config = dict(
    n_layer=9,
    n_head=6,
    head_dim=64,
    tie_embeddings=True,
    lr_mult_o=0.71,
    lr_mult_down=2.0,
    dataset='wikipedia_en',
)
MLP neurons of a small language model. Each row is named by its layer, matrix (down: output weights) and neuron, and shows model dimensions 202-297. Each number is 500 + 25 x the weight over its row's rms, rounded and kept within 0 to 999. Numbers have three digits each.
A block is one neuron, or neurons of one layer that tend to fire together. After each block is what it responds to, as a language model described it from the Wikipedia text at the highest values.

L5.down39:501527502525498511508476468496503488492512461507525494528500505472501528476520510476497498507462484501472484536492498465538539513489531467474494491524472512461454482533502506496514519513500508524521531511475513536552523534521490462436491536491539501541501502524536516456508511524495527523
L5.down810:513490482494470475510494505502499502494472510490520507493517503523502504545481485540488505467533490488520481498480514508484527508506496492463480499501490495499500540503472495518481487531516499495493530495463560485476512484547551523525519511469489463506497491502492529513533494516559534475
L5.down815:477460502490502484482539511530511513561478435521498524525513446510481514528510487472513506460510508545515455506490516528522509542487496473483494458505468509440455447511470459488531467505511546528495492517505523496489484504535498548497524483499487494527462535506514542474523498498469494504
L5.down876:522466498456519501490483532514516493490483502510540489537509504497496510510502485512524523490507529519485496530470509489491504475482504522502506527517519519488486495511488508498477487490525488504516480529494534516473523446536496511459472460471521485500535501490505533483512501488522493480
L5.down1033:511499473497488465490480483525524501497482479469552536455510455521504533535474482528538499437470566512514507485471481489508539486488489491511500492473487527463502471535452502458498480466494535485491502514493482485505501491525463556534484507499527518508462498500512598485525503490521488507
L5.down1196:478501483494526461514541515510495496472488479509516503522552473479518492489500510477502512503477484479509482507518468490534469517438418507477494518553479524510483516480480511495529515521514462468520551475530492491470508491508478477473519463489505535494507518485510500512521469527463523459
L5.down1214:486492484462513508509505478508465516524482481472579467529521516505512496500522520534524509503494483523501537488512520501503459508469520506484529503513460441490526545516508508522466473530460483508542526490528529502533495502521488489469481504448514455486493513504539471505493479471510500492
L5.down1796:502486500526470521493524492508494501536504475441506494516489513491535480484470493498526514478520516504477484510466496464474496498501473542554476529500464503515501502477508506428498483539515473474501507492496508502478490520544456488513515487469506522500478492549486520510493536516551489499
Occupation descriptors for people. Occupation nouns and the "and" joining them in short biographical descriptors after a nationality, e.g. singer, politician, author and illustrator, often in name lists or article headers.

L6.down22:483522507541499466500536489497518523458476475521462442518510448524467497462491525504485473469536491505507555462482500517503469509495515533529484500489468474533488493428443507491491559521526501529473521531486470505486508484527502509483509537515487502519503499534468489525511501507484497483
L6.down580:478501508526468485551504460475507515512450513508493488499456516515511509447504522489501472509511503490496492515516526485517461473521483511514541517493490473477490488489446483489495548513503476504445477488479489506506500493510502527491551481521468484483507475463502342482518480518494511479
L6.down631:482510496530472524533527473482530477515512477478459477507508508452526549499500482494516508513501472487495483504508495491454555541509547490518510535484530523510588482515491515487509515507461496467516511506481526494456516512514497487382512470510463515513486484480515483470488492477486464517
L6.down1072:504530479467547515487518477470493500532479520510471508481483499525560508481494476482476491475486555486497479498551525527507500523500507507545477524511522509509497444512493490523450489486485490476532478497474474508529464498490495509494527527518535500513425549494513445527460510434509502516
L6.down1397:460534518520492531499500507517455475515478487453478481481443501513488524515505470483519516505490531470471504470536514476477499485499481456533493489479480485493458494500507485485485492490499508503485466522513508467511544483480522501500502484472506505524508483494511492502477526461507500492
L6.down1448:484522481494546493455505524504568523467471502475507533518507505485476491506521501549543515522536473493521487476496491493456510478499523538512522485484518508455473475537483550496514520495498542502501542502511515508517519509537477534508498514514486507499525495504483552479538511542478503486
L6.down1506:475534515506525543507496508486544556494528525521464467550476438515484523458477442501497475501506508507475517505491490476477499508499476502516516542438486497480523485464507484467499506482486526451531530478478523486521534477525487503467440490541500497505503536491484542491491507465487508462
L6.down1616:513496499533515519485495498487491491486510532481521452485499529492492486523517486516543495480479497523513529484516462477498508463494549475507498511500484468549519495534497535489512512524497473530575560509520505513478471506517519512406465477488530492519491499493512536512477494460483466498
Sentence-ending punctuation. Periods, often fused with the word's last piece, ending an expository sentence before a new sentence or paragraph, e.g. "199'6.'", "complet'ion.'"; sometimes colons.

L5.down579:457549566488512523521534493477523527497505519484526503501523505492525513473504451502466497478536520489502524471492492514507443503483471497563508472517550531506535474479496489496564479512510490501487483484479487485527490476535492482471499497529507508471527520458464461490524484516472521511
L5.down662:490545539462476531493508475531469553491498497489450558525480524517519496481463507508479519512498492458484521508522546477463492536519517505522489482505520532516459523536492498462475493521477535519501527489527483505504512483510499489500494519491526520468501539455452512500437508482471478500
L5.down865:481498512478496530497525492492562479476508499518527514489499495529490487503502469497501421468492524462493551513494502481499459533497446535478481467566491504496506495538514446457528492510516473476476532524522538498505496477502498528540477519501533558507472467536518514489507527501493516492
L5.down1142:454533483530503510512488487474484511504489525474484494475498515491502464503447480516509469488474497500540480499472508467502513529480518470528493510497472501494505514470482501553442525499488490509516473521503475517515500521508542460559472476474472519481491504470519437455492506485501500517
L5.down1169:548509544511491489501479551512502483495522472529482501522477516440498468488498479521488500495435507508482519486530481493495529465506480477529488553518489498484536476518538501528476499546480457525477511497520485548493545534494491474532499520477537486464513470493503460490476515513487430523
L5.down1257:467479541501505553480482429523535514502520473486477500526506508460485481489520469497472527476525502484501485462520475485486519488524502514538508502509448539484550504472534487498486480512507523479434500483467482494499491554500497513499519443459526531516516530511495517487556495497506486493
L5.down1754:478513526513518511528518499473479458499523467549471491475486505507481496493479518507508477483505512499494451542474517479474499527506509487514546492564539476509502518459505528494479512456511493547539463513525475518474509516514484498586490480519556438496527511489493415535525461512461515500
L5.down1821:499516526515480535517469535511516500492529483475547512488473500455444485469497494487538527493517447500497475450522542460524523521485508482478482506512500551509523504501510488520491492540523465536517486479473495488516517488507533528513519511533551525489517536522551508440495559480534507513
Determiner after preposition. The word "the" (sometimes a, his, its) right after a preposition like at, in, on, as in "at the age of", "at the time", "in the final game".

L3.down607:514540490533499543509491497513499451530494518544531486490495517457510520499522482471531488497508506480537522482507479462555517494513515535499485528455460482492531509450463478513503494491526407498480471512504524538522504499487509538472542497517464495495478515506493510479526558466523512466
Preposition "in" before dates. The preposition in/In opening a time phrase, usually sentence-initial or after "and"/"which" in biographies and histories (In 1991, in 1924, In the mid-1970s); also word-initial In/On pieces in titles (Influence, Onion).

L6.down10:481485470517478497505505479485452506517452520530486510518493535499554510511489533481509524487518503499474480486469487502467506506525500477481527508496488529494458533518516501534519517531508516530509543447515495493498532531496467493514534510486508466473487546510476470516521535505531527513
L6.down17:489483512472494479477565454484536507485466569517475484489464531505544506512477474533493522512482506556480485505497519510494491504489501510500505498529493476521517494495459454492471517538497501480538507481501499493548513569525507511544519521494481463462490538499458450508507468490509494519
L6.down551:498528523551507496523504463533523495479512512466472478508520495492538539489470500485477481496518480483502472486482504492505508539512501517509524483471513498501525488472531517514424535508493515547508524468493503493481542480475488511478522469502450516458478485529497446482538485525492562500
L6.down633:464485520523531516519507448486498528404505508505512522495543475516450531487511514479488532497549474465508510492541499508519474466509513496489472550516508490527476519454471479483513534532491530532444536548526517471533544510516478482478497502514516508437502515516525466499530422526489503486
L6.down758:449521490526524514504555504491479493490473484506485505523548498529549507488489532459468522521478468479481459510500529506523491470489464497499497461505484483502516488513515569480506496506517506512521520573510528448495515479492547499551497489468519522491492522508492474499505508529494514489
L6.down1246:487502480500515510495516479538496544504514497464532466506562459498529503494509498449471489464483506505586505506477457475487517484490515503511498524486499490483508480515505468487515509532504481500502560499473542471508479504460527529539495471462485492531493443538525488539486498512482485460
L6.down1808:499491526509469510458533490492504532524512490533428489473459509464496461484514480460471522524470453462498487476486476495500505501506489474457474471469543550519498486524435517483442509512513477524495501487484485504510533533524540499505520502545498498504475500478508477504502462550485529487
L6.down2044:485493478494502459478475509531490488484500503449485515504498502468516523488498548495532498472468540506481543464517494508500510545514502484494527462479509498488560537447475480453477515485517474491527493480485528532494508515537487536528483490502472469481486527512509477465484513434526498509
Before a person's role. Connecting words and nationality adjectives just before a person's occupation or role, mostly in biographies and name lists, e.g. "a nurse", "senator and colonel", "Japanese Go player".

L5.down50:465501492509511515458500520487488502524516502535526525529506485503528533473566500514530483490487517496469455528441466490502515517520533514515507503518500519494497505516509489497472477493456507493495495459512521531530515459537464483458497495499517465503557532504488531514491502466481434522
L5.down145:489488470506515521520481475490477481537505491496508545478524518494487423451464554454466499567497493468520513482537481484467457478485475484525512506495458508515468560472506513497532515476558504447497476489455538511523502471494492497483515490479501524472512493468492500499514479492488478550
L5.down528:478487472439522513499491500530475530458454515486532537473517487520484476510491488457527459538562466495492522526499495512462475466492432531493462534495479502508543472515455540512518521482520530522496515492539494538491501500489481485486486498504519502451467472510506535498469514481498467522
L5.down671:505523532515466501531553520529493501485472518477479467498482489517430547496514535468467482487513519464476510514518471472505526500534500529495501500490510477535497522529512510561567492493456532389524486469525531512479487493497504481535506477496500498501480463552510498459517473511493514487
L5.down752:526508474475493533500443521511479491466469484449527508475508463503447499466441533506477481496485448504546490507519509502459550481526517494515475536494478480535511523484527469480475460468537496510496496541484484527523550536521511491480514539484466536517528502499523492484489493502525518497
L5.down804:529515506507512472540507487507470497468506516504466504458459500489448505525497494532476446526452481484496526536449498517505465553461490542493524470467503483492430542437553513478514480509517492496496499548509505462440498473510488520476507500502524482491491518508507453488510522530499482486
L5.down1845:540502495486471481507525520494481477499461522496487495490493549506545501493476495441557487527492481524515502505519481497477535508503489503514515516485505478498569527508491549514469513449444502512495507504478458486496500495449506530512508519503488535483533534533497587522462475540538466542
L5.down1917:515522500491515498505497475522479503424473540465549514496498484529513464493496506447518473495551488511500527510515488506491501488511466483487484544539484527522559501553471547498510440464492538473487504520584515505495481537496484463441485502496506486489485526508537471435527490504487513529
Preposition before dates. Prepositions like in, on, or until that end an event clause and introduce its date, e.g. retired in 1870, released on 11 December; also born/died day numbers.

L3.down1584:508502542517514521493511470486496518513509495481459501529454467532492486497455518498518527496500499466477521475492514509493510475497546468497497516510486514516525504483497508470494506482515509506523507510481494461501506521483476492498456513536518531533527484508473478492474469511529510470
Prepositional phrase heads. The word right after a preposition plus the, opening a phrase such as "at the end of", "on the other hand", "at the 2006 …".

L5.down46:518534502489517529492514519520455499497496484519486497530507510522517436462462511473537482445464503492497527476531471449500508512504495488511521507502506484486484508485491463491509495483503498504507498463521502491571523460535512550509501502490489542536508477489515391489492511502479455551
L5.down219:464490526544492494495437468491483490486515492533522478484516492458473469531538470481477503482546448537532525524461460486453539512422500486455536467524491505501526504497535515504513528472501524500463498503523504518455531499488483506534516497489494497509466499543479525509500484526488479544
L5.down523:484492523523508493524472490483500487504517463510487511480513473491506500506499515561500523473500485467519494481480502483571487507479495511511501545489494506500513502572459495477504512462433484479500497521528546553473508486532464483476562525507559508488524482535512488491508468496446520519
L5.down532:450470509501503510517475480521525503489487514536526503516506472501504472447543508521482519509512501464502482503520522530492510545514486519507487535517489488492491449488501523477435479537522473451450491526516505486540509457515490496510554489481509508481482493490519540470494493518466519501
L5.down848:480473516513494456504505484517528462521542470509552485493480525491500477470556461527476511563514494501518508492529529505536536523468553474480493485526479454507493468501502501512472479500487514529532433504524527464471547471508524497450548456464485489501521506477483536509468472517522524510
L5.down1143:508562507540514493540516472475526496513545480468527495492497495492515493473485559486473534542490492484470476523479510526512499490511505465477521524514519493514508504484523508534515514484507501517455465495500544516438484481459553478535535517501499499518511463489493503493478470544497539506
L5.down1886:507520456502523496463498478461539483503498493491491529465546487508531500506537480493479452530560504486513494512476506508464524517503522526506556460519487498465508505530486516514520506475515519514508494488472456501516521487481499496517489485517511528500500514504497503483482487486560469492
L5.down1965:440482466491493513483456487502494505480480499524513521509481542553503484500525544497464518478458502512492440486461521495498490559535524506506525497534484505488489492508463523509526548481488461511494504492536503506489471496478489445513511498551551514514523500502504448501507511494497500495
Sentence-initial subject names. Final word-piece of a name re-mentioned as the sentence subject before a verb, such as Tur|se, Dev|ine, Bofed|ales, often preceding was or 's.

L6.down267:490511508472524479511523448518515516503464467494508482506482462501528491494469480478507487496462522501487472507544508486497555532507484490492519513471534520514511486478488461466497478521464511480490449541479490505528456485477494498465540520456496510488487478505493553523525511468504497495
L6.down584:488465519508520478519469467513485492470512510485452482485512533516477478492498464513497500488505496507501484517472446484487477510508497540557511480557489490527506519484489494496511492525492469506540500440486466526569534476511508515463522517497488503514490485513517533510484502484520491474
L6.down613:488499525557494512511510458504550454491535486490509525510491501517505481512529481496528526554504462455524516541525520564484485524508550493494465505491489475522554531538505531525521527503526529504523485510517569493449450455514523489498486492507479522522518516519487537507462444507496494491
L6.down840:480520511514506490453483465530486500444522478466554477498483511496489498518439490548546501461524507476520521498511475505505509474499474501516505520514529521499507564506496487535511558485421455515489553483494463459553487514526501483447506505521530512491486524514502553497488481462513474477
L6.down914:514522506500518510510508505483477495500467470484551508471472475548489500495466483536526495510490518516539488516481496491526500486535474508532549486499490488468490507536517498492508486529462512481458497487506534502502478529548515532550496500521482468483514495517536504506485503521471493496
L6.down966:499520489512527510466514532472494473478491475495513507507527477465512499539502546465542522477500564502469477517518481465451459514510487466525491523465485524483520507534509509535514521498538470534502524514460494509516519444515493468483520506506484480481488507474466516455502526497504522456
L6.down982:499528465534498525484494448533524407502552507472431496482508513507499476434524488466486485517526494475548470519477490560483508481503510502539454551545477508526508550487508525499459542535523467533468496472506559491483493520495508486526475490484506510511542512546504452517453441520517474492
L6.down1039:474479476515516466491497460502516494455524499492509505514473501500502511474470500435466497504523491454488532502468494499447455551510497504488462521494453504537490480453516494460501466517536482493525490502479532452521496488485452481545513510482524474500510518511526486493506497531474524518
Repeated-entity subject noun. Last token of a noun or name that re-mentions an entity already introduced, often a sentence subject after the: the institute, The airport, Kloss.

L3.down1478:504512461525538489506542483530504542498507463478441529514496484501476446512507494520485503545501483490520497486529488505494490500506546504509490495518497535478497506509515537440498471532504494498502485481509560471493526510526511507506476492513469495531479476522519552467505465485490497489
Noun after "the". Head nouns, or the final piece of one, right after "the" that refer back to a known entity, such as the museum, the county, the drug, the manor.

L3.down257:496539502501488492512479475489489500496461479496484481481525544467495494437488500499487466520460499511502502437530510462548488533528506515445525520544520476502512514473514483506499456484480537533508491482511506497515516506489556497494467526520482483496473482501493512479518482499488483490
Adverbs and degree modifiers. Adverbs and quantifier-like modifiers that come before the word they modify, including the -ly ending of split adverbs, e.g. "not only", "as well", "most", "partially", "easily".

L3.down48:500527479524467475516526501501478473505501519470494511470512513483515486495480488483481474468532511477541552524550476490475536483480495493484511496519519541486510512501515535477512490512482522468506478504506495490513510510465518504511524489461548483499513509497477515532472487510474507494
Clause-final boundary tokens. Tokens closing a clause or sentence, such as periods, closing quotes, and a comma-following and/but/while that starts a new clause, e.g. householder with no husband present, and.

L5.down590:507511498505426537520526511472516492499500530493528494494482501526495529538480501481488537504507491507505480486515531540483529474519534478477535542468510507478516536501475514466542514531539515448501479529498470494435436426511451535472498503471512501519516453526469481523480508468491538454
L5.down732:462520467471491484506472504512516549438502542484464520533488511466488484496493463509475508492500453482592504495545474458512495530480522507475455482513487530510489408500541549537480475532530462484489533540500494502487496501512516518525491477489510514489528497504468541503516469487514489477
L5.down741:523463506484519513519531471508525480501494505516475521469538525487505501483474443503478522518556496513460479474462502437517506474456535524487529472533506519525498499523494506498519453501465469525497506513519513500490498518434509497489492528509444535522499534480487481524503508518524488486
L5.down1085:489516509510467521533503488489472498487501501520504476455492496493511506485469500514504491525517519418529462552549510448487516496533500512480457493506526525513478560446467484531460478449507481500509551535483516484463460479507479509505535501476496488451551505511500480482520496486532511534
L5.down1140:489512461464507491475555536507516516495510447467520490487521494481518455504499504487504513469533495468498494516488473500514495465505518537477487539567490498476505514507413497458489464463510510500461503518455536487447486486508426506517467491486509493494515502464460439475471481497447437513
L5.down1200:515475483500478495532516522462523495468500520509504506467503488512472494476490462554486487511511466489521491489495492485521486516501476540480493502507485533488489549511511502495502505502524525529458484557444472462495510492527494564564502491494504483462485517490476503529535470523525475525
L5.down1328:518506468521496487499479520473492523525510455478472524527470455501495477495464501489482495484528489499544528484482467458478507479531519504504488512525471537529527517515512508541500507550524504489470494512565478535496508513533527548531488548531503485494495502478528523476435509529564482511
L5.down1947:536574532533479539450507561485544496455468518508476467485507504487489543507471523470507493521520516490497527515447527526488526489479471483495474517494536476478509487493501492492438486512514497497478500507479481507545492504502473467515500530496476496513493473525498434498460492508480523538
Predicate verbs before attributes. Main verbs right after a subject that introduce a status, role or acquisition, in biographical and descriptive text, e.g. became, was named, received, has.

L6.down65:494528527500521523502496514516517573490481487512492477515466540491505466499468477503429557497460484495500491500535476493514494504516515514436466511450475494495490560533511482490499545509493507529451537503492483491517487521448488471468498495481495494518519509514494543551489485495515487495
L6.down293:510505447504514490491468471515528484468545487551528502515469508502527486498476472538527486506499505496511482469457560501491472504482466510512470513495515535522504502499522524498506501463495507497519517478496501482493530548470487538486508478517491519483490534497536474511526506511522500501
L6.down497:496517483491494470506510518499511526458514488501507477516498456525485469525520524478495518512543517502482514526522515582496516494501445500481515478485501500507476524519456519510529437505513484530494517516485468522475491446480537522500487489473494487496476525462538521481483500510487461533
L6.down1110:509495465506485522500531535492500498543492488492470527484477543502491511530494492517506550498494469476455570512489478489492491452493477528464516494499473487466482537497513480490519498529475527520505501511505476502497456478503506488534514522522509430544488495475488535514476495503531502505
L6.down1114:479447497506473510523524481481522489483531512512440509484504512512523507469455479552482471530533515420496479506556515484495480478503516532487488490532494477478486499476461469499480498509492508476521521508520487516502514482514528502523495462467526478457536472514459457503495461504517485487
L6.down1134:466494515492515467480527551467485531433535483519494496497513470480491488496514488492471553504492492470493546485536506479455480492514519489535529512516494509532524485512497533454543500442490489521523480500538505493506564529499535533519503480532501487516527574473480514485564517524474470524
L6.down1334:491519507490522543484488461499487494518448489504488481501478483513500534483499486510515486483538472477510493512504502469499512491542489507500487505537457553517552511465494521478497529455495455470482467502533504528512488501495500514595498496521503507487506545487464525497482483530513478508
L6.down1563:470493478544509538516509505489475491542501504487465488437481491490478466525508523506482533514517518447491499514451451499460439467452471545534480463510495552509460554499490490472529533495499464521509526486494485429500532522489467470505521486523472474519511494469511493505485499503478485517
Copular role verbs. Verbs linking a subject to a new role or status in biographical and historical prose, mainly became/become, also served as, is/was, remains.

L6.down462:486499534491441525486496516502488528467522490545498526460474500522510497524493535522503524492550455514508505517499494494493496511508509467534490487471472520511490500484486495533536499475521480465483555507450499510501502505522522437474522490481507533500484468487528501497501506488498466533
L6.down487:577492436520524461472509522507539508430489472505494500455492542506494524518527513471478467494458512475470514513470533511467485517552494467520505507488468484486504477459502492496506516475445477467484484519498500478476500504508513502508466549452529515530521487510488548456474509501463532496
L6.down1021:497524459496502444525487539493543499467518510523490488483530513514471489522499531516542506485492526482454477439489480534511479521517499495514530500480484498521532513510473503512499492472454488495526460477529469488543532487513496537514491487515462468540485463484500545502514501496504489512
L6.down1065:535470510457494548501522521455511517466524488519432500499474516569488529553435489508522498489509477479456508541500499547478496524559483508501473497497502524439486518505484503517485489494479489522479517444530436479520506498543470477506491489493496493505462506520505503495480549460493540527
L6.down1149:494538485476556552491494466516540493482547522496508510486504530486484540483517537486458517437501456535484526494533468513491471490493507484516505449484502477490463557517532466478505432487508511487477489491520508483530524526501523517454509499485488529523466491500482534496479501486523488534
L6.down1641:561547466502515486472482476488510471530557486483481500466502461549474495498529505504509472497482468460480523494477531464527506498466514505490502469481511553501525485530514529503484465517500525520480509490513524503506523480485510482476547525458499497502480538490503463464530546473500487517
L6.down1724:473476532470548490470511512495471470480449473529487539526481490456502537518468520544506454469537515493515472512522500481476468526493468490520465479448468492494536489498562499517504522513512487500508552479502471504494481542501502510461490503536557476515451530529456488523511502513433488469
L6.down2012:535490534518503518489510438482500541519523494497539506486479490509444516542491513518471483495527483516513507485516451435520469480503510486473513501499493473488497513500480487479496508534534492494504521482509474481488501518515527526427517476514503467524473489507511501532477502492486463499
Word-initial letter G. A lone letter G (sometimes M or g) split off as the first piece of a word, often at a paragraph start or table cell, as in Gundestrup, Griffin, Gulliver.

L3.down730:513572466515498510502480516508524501483495521472502493459492472530516516525503472498516543474463495525542531493526472478510531503510515463539464510487442513500485495490424539522494492491534546521519486482465477479497558496520469490504539479520532486494476455547513515475511462522518513461
Person role nouns. Occupation, title or relationship nouns naming a person's role, often the final piece of a split word, e.g. curator, geologist, widow, singer.

L5.down553:527524486498495500490506484494509453482485483479520475520507523486503555511498503546504520521515501469526526498521481473453547493523502555565534497530498502555520502465483511508484504502527547484523539532509492497490489515517526496435491448446493495515501521528455550506479483502518485430
L5.down576:495494499506518485538529496454481503481514514508505482501500471461503510487460538480528507506500533500514524511491515478481498454517492481573513508516499517528496505491514521490501497487496506482515457537505511479466535477521502541531505514496536496488463485503491503484533485527511523493
L5.down682:514500488492534520507539459479452523499507492495509494489569507482503492489478508434479490498549527488491507513481512492490491471486507500538463499471506463465473480447481484474513511497507484521498539500544471543514525544497460501524503468491529493527473523483526574527493464503549517470
L5.down1356:498456480549520537515489514507451440504468480492534488493474512523481524486485482513499504502546498513497511485517519452522503465522502491517488571532541533485519484516502561514525509465493517441489509498528496496506498522523532506452488462481486506492490495461501553491490475469522508466
L5.down1582:525516495557510512486497541495564465549478491463539521507491521499543560482481531448533505515496475513478486550503495493544507496521508513532529570492488532500471516488528508471479515495499528451524451470519515477515497489517499504440535464505527450524546514489497494465472499499495508498
L5.down1708:524516535533494522505530496479511481516497495538529509471479529539521513447500481486513516475486472496474481500532479466515533496530465481515497507480541496502486472503487516542546514526508499458480467502524495531520431474540521504535540516493504476504480497546499461504490495505489473510
L5.down1846:481533494541499488543481469453453484502504496498462450476530509494490522495541484516529495459536511507480469480507473478537486543462527463501480496510534490517531486495490501535510523540528481493530519520528500457499487472515521498503485482493496472557478518472487509481476507531496499482
L5.down2010:534499504576515466516505522511450479470515475487498497473511509520500541488521509508526504520548496511529490507508514482472509473492489493529474495507509503524488558495513532479517512534528479524500511514507524472469456488496519463452496484477525489530486512496512477497499512474480484497
Sentence-final periods. Periods ending declarative sentences in encyclopedic prose, often after places or nouns, alone or merged with word-ends like "s.", "a.", ").".

L6.down12:506489539513493504510492491473456482514482478525465519451515517491504456510464532488477488513476474482525510508480461481515515510485513510491477487489472476507518526488501460510508507494475480508488483498516509489452517525505474505487517501499520512532505497480521386517536468550480468495
L6.down411:445513473536484505516495451491496558466485510520483478514490509483525495494482493506501502533465509497507536506472506480509488487500495473529474493497468498496471488493431528508485595498463518524532487550494509501511508527517501496457520446546533490510502524533508410467496494506533471533
L6.down668:481505497488497535505501493500496486508487457537477513529498516496469522500473533494508546491475482510566511485490465516495500501509503474482486504551491488532527551484505497528515496523506480494511480466508522509494507472482475447457533488525481517536482507460547506460510472497488500480
L6.down846:522458506484500481521523525485512509485455492516437503501508490502523504500464506528449468520475440476478495489489484502486511528478531495536491508471480528500511486469462511522455535506511496512521483499479473455506525502542511496515455492489490505514525468483533465486490488524521512494
L6.down1105:521509512506532510495505499488514513482473470462459449499502503496495483476504550487461495468550520471490510546453505477493531511507448473509503508482506479507447512481476497535500544504484517483504520512514527540488508507509494514511528487504463493516467520501510558519485512515487480470
L6.down1501:511550489506546531511501533550478520452503484490512519477536504502489483519495527467507465526464513494554506530501484510444497507515490515483533516529471471487548557529483479556497470486536511483490524502486518470500485496520523500522497488508510490491547514513516580512495467506501503480
L6.down1666:473534520521511520512549496506511480498477495474473478503500489504469495498480485520507494498523513514501528529515482497515510520479519510530486521504488466507517541505507481491471495461484504473498512543520502552517432475469484490513501450480478499519522507496495320499443528547507489503
L6.down1865:471496502517462503483532511487499544505497502518513519539491490557456531510498497517496516462452517503493480508506459485498490545500518520512530509517513466531468502513497511529518459488515527472466507519511512483495497518495495484465489454534571473526480493500532424521535440514516457470
Token before year. Fires on the token just before a year, like in, since, as of, or a table pipe starting a row (| 2005).

L5.down52:469499524512513521496501558443493485480512516487475468535513531526548479496472503489458459514498523509545495499525512551532472501510464527534499505506472510510490500523499473531527503520497492523515508537440510444486481472489456514474525510519457503483504519523525499467497531516486536495
L5.down104:517484503511530498537523505519505486501516504543528514472450477500470522496455506507533493498493485496508503511530499489540536485535464485521506502446480506501476521484473530469508503469424469471494493467490441495504508478481471503492535487475481483500480498511482498480506504501457525525
L5.down668:517509497466459543535500481486496479502493504489505487501543515531518522565508512439524494490547475458511473519509477489478486524502515512471478495459515528474541506501518538482525497495520471499476494475543479523507478514490513535405480505462544490537499477472451492458520493492510507504
L5.down781:494503518505521515466487538456492472483493506583487465487536499482483493541511493525489483483485514511463509501525519512505485516487481495520497449547482498486558480511486485495524529512505463491495495503537466474505537523483483505442511523505515534531503445464512524519526534500490485521
L5.down1748:494505521513518472499498488470521528514501515511522477529519542513447494445507475481487477504503499509504478476506517488512532504476490486545448455478545503479517504459540516500481473485515496474529521545505453492474535462530494471451492496470496507486467505542473545475466501493454486495
L5.down1899:542494534489491493514532468488515513456496514519495467471488485538503489537525509525461494484499483500494463494521487520491539547478550517542502492508463466510494518552491556512497512479539518506506516521528492510489529476438482519454534502516544476517489505511535583515505468561519481561
L5.down1977:453499504517529449477512502450535523531483460556553503504511525497504511465516492536478537494489541509484482479512504521472520498456505525540520501456536545510530471524522486441525507482527520531515484498499453478523482521493479489461514460490476502454458532510495491479486499501516483492
L5.down1989:477464471495489478496513496507525456512518483495465525553534526480524574462459488515507521493528482393470504511483532513504532520511479499491482522472515524475518487464483513513527472525532476547500513523488520506524498523486478437457513478451450528463479538512510544471526543479534509527
Glosses and initial G. Opening parentheses or quotes that begin an explanatory gloss, e.g. canals (irrigation), and word-initial G/g pieces, e.g. Grundy, Gulab, grip.

L6.down18:480492534509550497515551488516485518494485505515465488464517535502477488476497495467494489512502454455448531498469499463517459478548517470514522498478514515484481474507444525517501484517472533492487454507494494513512486475474524502508489534458525473486486482490509441467447505486510526470
L6.down134:466512538495487546505459525511536503509499496505458524483471488508525540498486501471523494473511513452500503507513552489494484506467498523479500496513487489491508519524497537504504506489506546505495530500475490485539499484548531495511487505508493508490512490492512512491484486474501485471
L6.down338:483494542499514532534444499464526492520548456525459486510447490550498526503475501478452528490510504495518504502484519483513481499570500497456518505491463504474497467528525505553480503530475512479514489498504486510488461522517504535525538511528492457499502523534484449496526514475495496463
L6.down1030:539515521522488491507493524481480481500473451502496486484490519515514500500494457502508522482513450544462441495466470501512522510501513462516537502500479502467505508544542509481479500507504445457476475511485503488488511525491469537582533507482508495481490495523506391521496483472515492499
L6.down1115:520502480485503496484497477536495514477498521474527514519503525518525545513472489464491468565491488474487493493501484537522509505489533474464488505518537504484476496534533465461554499541470504452527499490485511507525484511467492459498506541506490483489492505531496545459481505494526546456
L6.down1241:529518517521552512475440493508490442528499512477521521453499526544483488467519491497495474504473475483456517495490506505512494499496533486505546525525523509533454478511475485524549494485506553485448521482494476508535508487464497551525522514519516463487533502497529543525527500499519443483
L6.down1853:530512490506461497525463503508512490508473513474478486524470527532499493499503484449498437524518492496485432527555501494494444489523481487512573502539500504466528493496477506501498534488499520485529498496494486473511495484536490512516507530502508453477463513522490481490483462491493489473
L6.down1983:514471506481455494504516532489497452507530535516520509490527491493506487544479497500472513540488489503499465486513492479512502526488523470504510505515458489541491519492460488505528522462512491492514486477491510521498478493473525476499493526520451476496512503553510519502512502457520541458
Temporal "at the" phrases. Function words in set time expressions after "at", such as the in at the time, at the end, at the age, same, any moment; weaker on other prepositions and articles.

L3.down1681:454494520542517530507511500464524496534505511501442470506492473511490516495442528481529487529525497519496500537519487498481504542472498503487522508541474523545514490490496506522495514503501481451536482515550522472570525479501513485499490522538514462523462493494463545527498533528466492509
Mid-word pieces in rare words. Early or middle word pieces of rare proper names and foreign or uncommon words, often capitals, e.g. avant-g, Z in AvtoZAZ, Mod-ig-liani.